{"n_layer": 13, "d_model": 192, "n_head": 9, "n_kv_head": 9, "head_dim": 32, "d_mlp": 512, "vocab_size": 4096, "activation": "swiglu", "norm": "rmsnorm", "norm_place": "pre", "norm_eps": 1e-05, "positions": "rope", "rope_base": 5550.0, "rope_fraction": 1.0, "qk_norm": false, "attn_scale": 0.177, "bias": "qkv", "tie_embeddings": false, "parallel_block": true, "init": "normal", "init_std_qkv": 0.0592, "init_std_o": 0.0116, "init_std_up": 0.0592, "init_std_down": 0.0116, "init_out_by_depth": true, "init_mimetic": 0.7, "optimizer": "adam_variant", "lr": 0.00147, "beta1": 0.9, "weight_decay": 0.1, "lr_head": 0.00471, "grad_clip": 1.0, "warmup_steps": 389, "schedule": "wsd", "decay_fraction": 1.0, "decay_shape": "pow", "final_lr_fraction": 0.0, "batch_tokens": 16384, "seq_len": 2048, "doc_mask": true, "train_tokens": 142000000, "steps": 8667, "dataset": "wikipedia_en"}
MLP neurons of a small language model. Each row is named by its layer, matrix (gate and up: input weights) and neuron, and shows model dimensions 48-175. Each number is 128 + 24 x the weight over its row's rms, rounded and kept within 0 to 255. A neuron's up and down rows have the sign that makes its largest values positive.
After each neuron's rows, "fires in" lists the words (lower case) most often at its 100 highest values on Wikipedia text that the model never trained on.

L8.gate5 [163 119 124 114 138 115 109 144  93 113 144 125 131 134  76 101 136 111 125 153 125 114 131 131 110 139 116 134 116 127 108 151 183 107 153  96 147 153 133 120 127 139 163 133 123 109 127 205 132  88 121 146 152 123 115 154 162 128 121 125 105 100 134  83 116 150  93 107 125 103 114 139 162  95 124 132 132 108 125 120 111 135 161 107 164 139 136 138 127  87 163 112 136 147 116 123 124 102 156 178 132 144 139  87 142 116 132 106 112  95  86 166 123  91 114  94 123 104 111 101 152  99 135  98  96 138 137 147]
L8.up5 [115 137 118 151 123  94 101 124 143 128 129 130 124 162 127 146 147 147 119 157  84 114 134 128 122 165  86 117 102 167  79 107 119 136 130 156 125 145 106  80 161 128  82 143 115  86 114 201  96 117 127 103 141 113 117 161 136 103 167 110 163 108 122  96 123 150 106 138 134  62 133 150 124 119  96 137 107 101 148 102 136 124 165  86 117 149 154 191 119 149 141 118 105 163  73 128 123 127 124 114 143  98 175 105 127 134 100 139 144 134  89 150 132 120 119 124 105  98 134 143 162  70 136  91 136 121 134 128]
fires in: "and", "out", "against"

L5.gate364 [148 124 113 150 102 121 114 154 111 173 164 130 132 127 139 121 142 152 179 115 165 135 161 133 110 144 107 121  98  80 117 135  93 138 179 160 145  84 162 129 110 141 138 124 136 161 143  67 135  98 102 127 112 152  86 134 162 141 140 137 145 148 122 129 132 128 135 114 176 125 107  91  95 106 141  94  96 113 136 130 123  74 130 152  86 119 130 130 136 138 139 146 122 120 151 158 115 108 137 126 125 115 125 148 101  99 153 129 164 112  89 110 128 118  78  69 113 137 137 126 131 138 165 157 159 130  90 138]
L5.up364 [155 122 149 147 103  75 116 101 125 102 157 141  77 160 108 110 128 124 143  98 116 141 109 118  98 142 120 132 136 136 125 111 144 136 132 101 146 111  95 128 136 110 127  77 142 141 112 127 137 139 131 125 148 142  79 164 162 132 141  95 111 191 103 104 133 146 124 110 130 128 108 156 139 125 142 122 125 183 138 134 140 138  85 111 188 118 140 134 154 101 189 152 133 140 128 130 106  97 157 168 139 126 128 147 154 149 132 139 129 112  92 126 124 105 136 104  91  97 145 101 105 136 124 101 146 144 118 113]
fires in: "will", "may", "can", "could", "would", "to"

L2.gate167 [102 106  84 149  98 117 148 120 126 159 149 137 124 152 143 122 146 160 108 142 170 136 133 160 124 117 102 143 133 132 185 138 139 127 126 142 138 129 115 123 114 168 153 162 136  96 107 118 138 131 131 193 108  92 114 106 146  82 168 127 133 124 110 129 101 142  85 137 186 126 151 146 100 126 116 140  97  94 119 129 102  92 128 145 145 141 142 149 133 103 124 120  93 131  84  72 163 103 158 167 107 119 171 124 122 125 113 116  99 154 127 149 123 116  78 136 122  91 151 116 178 104 116 106 127 137 160 112]
L2.up167 [146 124 138  89 100 106  94 137  90 104 144 124 145 101 131 118  94 151 140 125 131 124 182 125 109 123 159 146 140 113 135 138 122 125 140 146 112 105 111 102  97 135  91 158 111  96 149 146 112 101 145  73 137 104 118 139 112 159 151 175 110 113 122 128 140 100 138 137 125  88 130 121  64 152 110 138 128 105 137 129  88 111 127 137 129 112 115 105 137  83  84 132 138 122  98 117 120 127  96 108 123 145 140 125  99 142 163 145 154 153 106 135 148 116 138 112  98 123 141 171 146  77 137 153 121 130 110 160]
fires in: "one", "months", "days", "month", "men"

L5.gate213 [144 130 108 143 122 140 129  99  95  77 142 132 121 163 123 124 126 139 118 134 150  78 124 155 140 149 161 132 116  79  84 132 190 123  75 111 115 119 110 106 110 137 163 101 152  78 147 120 170 127 149 154 148 118 148 156 136 138 165 181 112 128 139 164 128 122  92 164 122 156 141 165 140 141  85 172 154 121 130 115 147 135 136 119 161 142 127 145 121  93 135 109 130 120 132 148 116  95  97 136 119 135  81 122 145 109  88  79 148 138 136 161 171 117  83 109 128 148 126 165 138  76 112 145 139 113 158 162]
L5.up213 [122  89 144 176 138  97 128 149 140 139 153  82 174 159 146 103 145 114  88 152 121  91 106 162 121 122 155  75 105 153 118 143 135 147 123 114 158  79  92 137 130 100 116  92 148  90  59 104 119 154 119 164 110 120 131 138 139 149 114 190 141 109 103 171 131 114 147 146 149 108 168 127 174 148  99 159  89 151 121 141 166  98 150 113 137 120 151 179 144 122 124 109 163 132 145 105 147 121 140 125 114 129 115 129 139 120 122 116 113 172 141 128 115 133 113  87 162 176 146 114 145 137 139 128 113 134 136 149]
fires in: "at", "had"

L3.gate357 [133  67 125 162 104 135 126 134 191 137 161 146 189 120 120 126 162 167 153 107 136 150 146 145 108 135 125 110 101 130 122 132 131 137  98 130 146 102 121 129  91 128 110  77 109 162 109 128 171 125 135 148 138 154 143 124 117 138  96 113 146 102 132 149 149 176 113 129 126 136  90 122 147 124 142 144 109 151 164  93 146  98 153 121 103 107 139 115 175 128 128 105 129 115 167  88 140 113 130  98 143 112 125 117  96 126 119  91 121 127 124 138 181 157 159  95 143 123 117 132 133 130 115 120  82 111 144 149]
L3.up357 [109 117  88 136 133 155 149 146 189 133 147 182 115 160 109 132 128 138 100 121 134 126 146  99 136 154 165 134 148 136 143  96 170 123 154 143 129 132 128 148 121 132 111 131 180 113 121  99 110  89 152 162 139 128 131  94 107 137 142 117 143 148 122 152 100 124 117 147 121 137 103  74 147 100 110 103 148 137 126 118 127 109  92  99  98 109 106  90 100 137 127 157 124 152 177 115 167 116  92 159 134 134 101 183 117  83 119 146 145 146 140 126 140  92 184 134 126 142 106  72 104 151 146 148 143 139 129 159]
fires in: "research", "book", "science", "episode", "stadium", "sciences"

L8.gate236 [146 169 107 119 150 121 182 147  92 138 107 185 108 121 105 105 158  89  93 138 175 153 167  59 140 112 114 148 187 148 116 107 191 166 121 110 144 136 159 123  95 105 140 140 136 137 153 163 149 126  97 160 121 154  96 134 150 101 170 136 125 142 144 107  92 131 148 144 138 127 154 178 129 116 128 128 157 111 113 139 131 122 112 133 142 124 144 127 123 111 161 137  97 121 139  96 178 114 111 101 116 118 145 161 149 103 112 112 152 124 178 142 165 152 129 120 110 123 110  80 101 120 122 143 149 121 137 115]
L8.up236 [157 122 149 151 101 141 150 167 101 137 115 110 145 183 134  82 145 179 139 126 122  99 168  82 132 190 104  97 153 147 114 155 123 130 172 107 155 121  92 132 115 149 140 157 119 106 100 152 121 130 150 159 124 129 119  95 122 116 117 139 137 110  81 120 132 135 102 114 116 136 104  96 105 145 101 166 133  98  80  74 104 168 163 131 129 136 132 108 126 113 134 128 140 175 124 139 109 147  92 114 126 139 154 134 100 112 168 149 134 155 163 159 122  86  95 120 118 146 120 119 116 120 130 140 131 153 161 136]
fires in: "and"

L3.gate278 [ 96 119 128 153 142  73 161 131 122  85 132  85 128 161 155 110 137 150 145 171 117 131 124 111 144  91 123 133  81 125 114 150 153 129 149 103 160 100 118  99 133 124 128 120 105 133 113 135 135  85 134 191 158  54 141  98 128 132 131 118 109 135 140 149 174 133 131 116 140 156 156 103  97 143 110 136 121 113  94 148 101 162 120  91 172 153 163 128  89 116 123 148 123 125 130  94 144 149 112 175 116 157 126 126 113 118 110 136 103 190 125 131 159 115 120  76 145  91 115 123 168  71 158  98 132  99 136 141]
L3.up278 [168 142 145 112 132 114 126 128 147 137 134 133  89 138 129 121  72 166 157  89 139 113  94 129 129 153 158 114  82 127 145 120 183 142  84 145 120 120 108 128 113 153 127 113  80 126 136 141 144 114 147 157 110 113 125 116 156 168 140 111 123 110 126 114 101 150 159 136 123 125 145 124  93  91  89 161 119 145 139  93 116 184 100 122 146 162 119 142 116 116 154 125 126 131 136  94 104 149  90 120  90 120 113 135  93 115 150 146 127 139 125 112 219 170 108 123 102  81 103 144 132 135  98 103 164 103 168 123]
fires in: "19", "41", "1927", "women", "42"

L2.gate46 [145 156 111 121  98 172 138 150  73 111 127 107 170 124 115 105 140 110 118  84 144 161 126 108 130 155 100 128 113 124 170 130 134 173 131 121  95 134  83 127 136 106 126 118 109 179  88 117 130 124 135 117 120 135 124 105 183 122 119 102 151 106 109 133 113 179 118 129  86 197 116 139 147 129 138  99 104 160  93 113 169 156 115 142 139 143 144 120 118 143 121 138 146 141 126 181 170 107 145 149 104 126 110 116 131 124 113 121 153 154 127 128 125 122 107 171 163 120 149  93 147  82  88 117 151 147 118 110]
L2.up46 [138 107 121 104 146 144 113 123 119  83 168 144 150 139 139 144 122 131 105 122 134 129 124 185 142 121 108 137 105 152 144 106 168 133 146 104 146  96 107 134 115 119 137 136 127 117 134 128 147  52 154 189 113 120 145 152 187 108 161 144 222 168  79 119 110 134 127 129 116 101 132 109 171 132 127 136 106 122 114 106 126 136 124 138  94 157 118 133 165 114 154 133 154 125 133 157 111  83 155 107 107 130 139 122 137 135 123 118 115 143  99 118 147 138 161 179 136 136 121 134 132  75 136 125 131 143 145 112]
fires in: "died", "developed", "created", "induced", "operation", "transportation"

L2.gate223 [ 95 185 114 135 143 119 105 151 141 135 109 144 178 135 125 128 117 101 190  81 128 109 117 132 144 124 173 115 104 114  83 127 132 145 139 107 142 119 110 108 112 144 161  92 116 146  99  54 161 106 189 169 105 106 110 111 135 193 120 104 107 146 139 115 119 138 151 112 142 131 121 135 127 122 108 121 136 133 134 161 122 143 135 137 128 139 103 115 123 103 122 157 133 204 106 133 149 107 146 163 108 154 107 162 178 123 113 133  95 131 128 103 100 109 108 131 119 146 175 132  74 138 152  87 137  98 113 139]
L2.up223 [142 102 133 134  95 138 144 131 133 145 119 126 108 140  96  83 148 131 170 143 150 130 129 149 144 114 110 142 126 126 174 145  88 152 157 129 121 161 119 115 129  93 137  87 138 139 123 119 140  90 107 129 143 130 135 175 146 137 167 118 107  93 122 122 134 109 125 132 165 142  86 157 163 126 142 123 129 109 140 102 136 143 130 148 118 143 122 132  93 115 132 157 160 114 140  79 130 123 119 126 126 116 127 143 149 122 145 132 158 156 102 122  92 120 117 147 145 108 147  84 174 109  88 152 139  93  96 111]
fires in: "had", "have", "has", "leg"

L10.gate114 [161 102 125 131  85 120 109 111  95  99 104  90 146 111 121 100 105  86 122 102 145  86  76  99 144 109 127 164 144  99 137 119 147 134 136 117 137 120 139  79 139 153 108 105 136 132 138 131 120 162 124 129 133 144  84 138 144 149 132  93 126 136  86  99 138 117 133  81 175 155 176 174 153 104 128 138 138 120 112 179  90 127 124  92 157 157 165 119 120 104 154 201 132 150 141 112  97 127 125 130 148 160 130 120 145 135 155 143 129 160  98 166  93 144  91 133 109 141 128 110 116  80 126 138 119 172 105 178]
L10.up114 [168 103 124 106 127 156 123 141  91 113 149  87 159 157 150 115 116 131 131 112 135 120 103 149 154 158 104 147 153 174 140 120 155 106 135 137 149 138 146 101 142 107 101 147 125 120 149 129 134 119 140 111 136 109 145 122 133 130 139 169 122 167 151 120 157 132 131 120 149 177 155 164 150 150 122 130 132 140 109 140 136 132 135 139 155 129 117 161 122 108 168 162 127 113 108 111 181 167 146 109 137 144 149 128 145  72 153 133 119 131 147 146 162 145 112 153  68 128 212 110 107  96 112  93 150 137 157 123]
fires in: "i", "iraq", "a", "you", "we"

L3.gate319 [112 146 139 152 114 110 116 161 167 100 103 169 109  96 161 134 138 111 122 127 155 143 125  84 165  80 151 123 146 130 135 147 158 144 118 111 116 124 143 142 138  80  92  94 122 144 141 112 113 105 130  89  54 139  95 143 118 141 119 138 121  98 140 132 135 127 121 104 108 127 130  63 110 178 166 120 128 119 118 128  92 141 111 125 120 146 163 131 129  93 152 141 131 144 119  90 114 152 132 135 101 166 129 153 128 133 173 147  97 148  95 129 155 115 126 108 172 120 120 191 166 132 132 135 120  87 103 105]
L3.up319 [118 137 114 127 142 149 174 125 126 133 123 135 169 162 129 144 135 157 143 108 146 114  98 119 125 155  82 152 140 137 182 129 114 165 113  97 151 158 125 163 158 139 126 143  94  88 116  88 129 117 116 153 133  89 104  93 126 104 131 151 115 172 122 126  92 144 147 107 133  91 140 101 111 131 125 172 153 115 120 135 134 126 127 144 111 163 112 127 160 141  73 140 138 137 108 134 137 120 138 133 152 129 120 110  84 125 126 121 163 125 163 119 130 112 140 102 143 204 100 168 116 130 129 116 145  96 155 146]
fires in: "19", "1927", "1960", "19th", "1923"

L3.gate284 [137  99  85 128 119 119 119 131 150 142 130 125 159 112 121 118 142 128 151 143 112 105 161 160 113 146 121 101 140 152 119 118 139 124 113 164 131 127 151 102  77 127 165 110 117 131  85 131 158 109 128 137 161 170  89 152 167 117 118 116 142 130 142  77 122 152 125 157 131 191 141 124 132 109 130 114 168 120 143 123 131 133 105 139 126 120 157 116 113 105 144 148 134 117 142 121 115 132 136 140 157 110 139 110 165 111 120 125 130 168 151 133 121 126  94 124 171 107 136 142  74  54 109 149 147 156 118 106]
L3.up284 [155 117 130 121 164 128 112 139 104 161 117  55 144 123  77  99 126 148  88 148 187 148 152 173 127 180 134 141 143 181 104 109 149 125  88 144 123 133 133 122  94 131 145 152 192  99 110  75 164 148 127 115 127  87 138 153 133 150 144 124 130 121 146 130 115 122 192 143 149 102 136 121  84 132 111 117 112 141 147 167 105 124 145 113 111 107 140 154 106 117 126 123 139 131 106 110 115 136 181 129 188 126 121 101 127 135 127 113 143  84 146 136 164 124 107 115 156 130 151 152 155 128 135 127 109 135 130 105]
fires in: "i", "impact", "iraq", "you", "if", "king"